MLP neurons of a small language model. Each row is named by its layer, matrix (up: input weights) and neuron, and shows model dimensions 400-463. Each number is 200 + 30 x the weight over its row's rms, rounded and kept within 0 to 999.
After each neuron's rows, "fires on" lists the tokens most often at its 100 highest values on Wikipedia text that the model never trained on.

L10.up279,178,197,224,202,241,208,209,237,144,197,189,195,230,174,203,129,232,192,228,243,227,216,198,146,216,223,252,152,211,224,190,215,193,195,228,169,277,207,222,182,259,173,160,222,243,189,199,190,217,238,153,174,138,237,171,246,139,210,203,209,185,237,203,194
fires on: " L", " in", " University", "ov"

L10.up854,187,203,226,224,220,281,226,180,223,237,240,216,181,174,227,194,208,151,180,197,143,167,204,200,200,173,219,229,179,219,176,214,218,207,201,215,180,225,226,196,146,203,194,234,132,137,169,164,173,184,212,222,208,204,198,217,197,177,207,211,150,187,206,178
fires on: " |", ";", " a"

L10.up726,174,177,179,218,143,149,176,176,253,248,254,232,216,151,204,189,175,168,227,169,250,230,175,221,249,181,210,188,195,229,157,199,190,211,141,181,206,240,239,220,231,256,204,178,189,217,171,195,193,234,167,177,217,195,184,169,207,224,243,167,261,273,200,194
fires on: " p", " P", "P", " B", " s"

L10.up120,241,217,206,230,150,200,221,218,202,188,175,184,223,185,198,164,170,150,186,187,183,158,211,172,213,209,229,189,217,161,235,269,182,216,238,119,204,217,201,190,250,213,205,248,196,223,182,181,256,201,170,205,226,233,216,229,174,198,210,189,199,227,182,133
fires on: " |", " has"

L10.up591,163,183,214,235,146,203,198,156,206,247,197,199,212,178,226,159,205,165,212,183,200,237,160,208,203,184,184,208,207,258,248,199,207,246,152,239,220,239,181,202,248,179,253,162,213,157,213,247,164,236,203,198,210,221,211,188,187,168,200,215,190,208,215,232
fires on: " ", " sh", " the", " r", " Sh"

L10.up918,207,227,177,174,179,213,170,187,166,224,160,191,240,149,161,226,216,183,146,196,203,230,225,149,221,214,234,210,152,170,180,212,176,187,186,253,235,216,179,203,199,166,195,174,194,267,204,202,156,182,216,235,215,224,243,223,197,202,197,223,216,148,226,180
fires on: " a", " World", " European", " –", " -"

L10.up1829,233,207,140,220,179,172,196,203,175,219,188,160,229,232,226,181,200,123,190,215,209,208,233,190,172,212,182,215,209,126,193,169,228,223,225,202,221,164,201,168,231,248,205,149,184,185,188,203,232,218,275,213,169,211,186,225,177,232,174,193,242,241,154,173
fires on: " "

L10.up2273,161,206,196,214,182,182,199,161,199,201,185,221,188,190,230,220,179,129,160,186,155,195,203,220,239,227,217,177,176,178,187,239,245,167,164,163,195,274,183,248,310,224,216,211,250,224,150,212,222,231,213,203,238,163,190,191,212,163,202,239,201,179,213,158
fires on: " ", ":", "′", " .", "19"

L10.up1307,210,254,219,172,223,209,219,182,158,202,193,140,185,185,193,173,185,188,186,177,213,158,164,280,219,216,223,219,178,224,223,222,161,137,163,204,259,200,182,177,168,217,204,175,187,180,209,198,214,243,181,238,188,226,226,234,251,176,137,162,179,230,193,200
fires on: " ", "–"

L10.up1918,207,186,200,203,273,279,171,187,215,192,173,277,162,234,240,192,161,183,175,227,229,173,220,225,196,194,188,203,187,178,223,237,186,228,242,233,239,215,214,210,174,181,164,172,207,199,162,253,200,179,132,193,168,203,177,230,183,206,208,164,131,181,139,167
fires on: " the", " St", "'s", " st", " at"

L10.up2455,181,219,194,189,211,185,175,259,163,166,188,200,179,250,184,175,129,213,222,221,220,193,223,222,248,157,193,238,250,201,188,191,209,217,217,166,187,283,203,186,210,179,205,166,231,260,212,177,181,231,197,202,152,174,223,213,225,161,234,228,147,192,214,233
fires on: " |\n", "\n", ".\n"

L10.up1385,229,212,236,185,240,230,176,158,178,208,188,263,190,252,129,210,182,140,177,225,215,204,225,212,246,171,188,132,216,202,192,194,211,190,175,138,204,222,238,195,227,176,219,172,200,190,256,237,185,189,237,188,252,223,228,199,202,234,190,252,161,254,240,206
fires on: " to", " can", " would", " will", ",", " and"

L10.up133,173,200,279,184,209,224,142,135,194,189,170,212,158,229,198,153,209,165,221,203,190,226,193,147,173,199,173,178,225,147,203,217,213,212,207,162,186,197,217,206,183,251,242,214,158,159,175,158,256,213,213,270,180,153,168,214,174,216,229,203,190,213,192,228
fires on: " C", " K", " R", " c"

L10.up550,217,237,201,178,191,211,199,234,236,232,174,185,195,190,247,196,233,145,222,152,178,237,227,185,169,213,178,155,204,213,255,118,227,155,221,217,183,171,244,188,205,247,226,233,220,188,189,204,234,162,185,181,148,200,223,226,203,255,232,224,125,181,173,217
fires on: " R", " E", " ed", ".C", " L", "U"

L10.up104,232,175,236,189,196,196,190,195,171,180,198,226,259,190,237,224,251,148,182,171,179,150,124,137,170,143,193,199,163,176,183,227,196,161,180,241,208,135,205,203,223,175,217,206,231,227,181,231,193,193,187,200,168,254,199,196,140,208,216,174,213,220,258,181
fires on: " ", " was", " E", " R"

L10.up2000,150,121,178,187,208,190,227,180,225,184,206,242,188,151,181,267,153,308,171,244,137,220,163,192,205,220,210,209,229,174,206,144,203,124,198,242,168,141,158,174,214,199,217,186,222,204,202,164,246,176,178,182,166,106,203,187,206,173,160,185,224,218,194,173
fires on: " "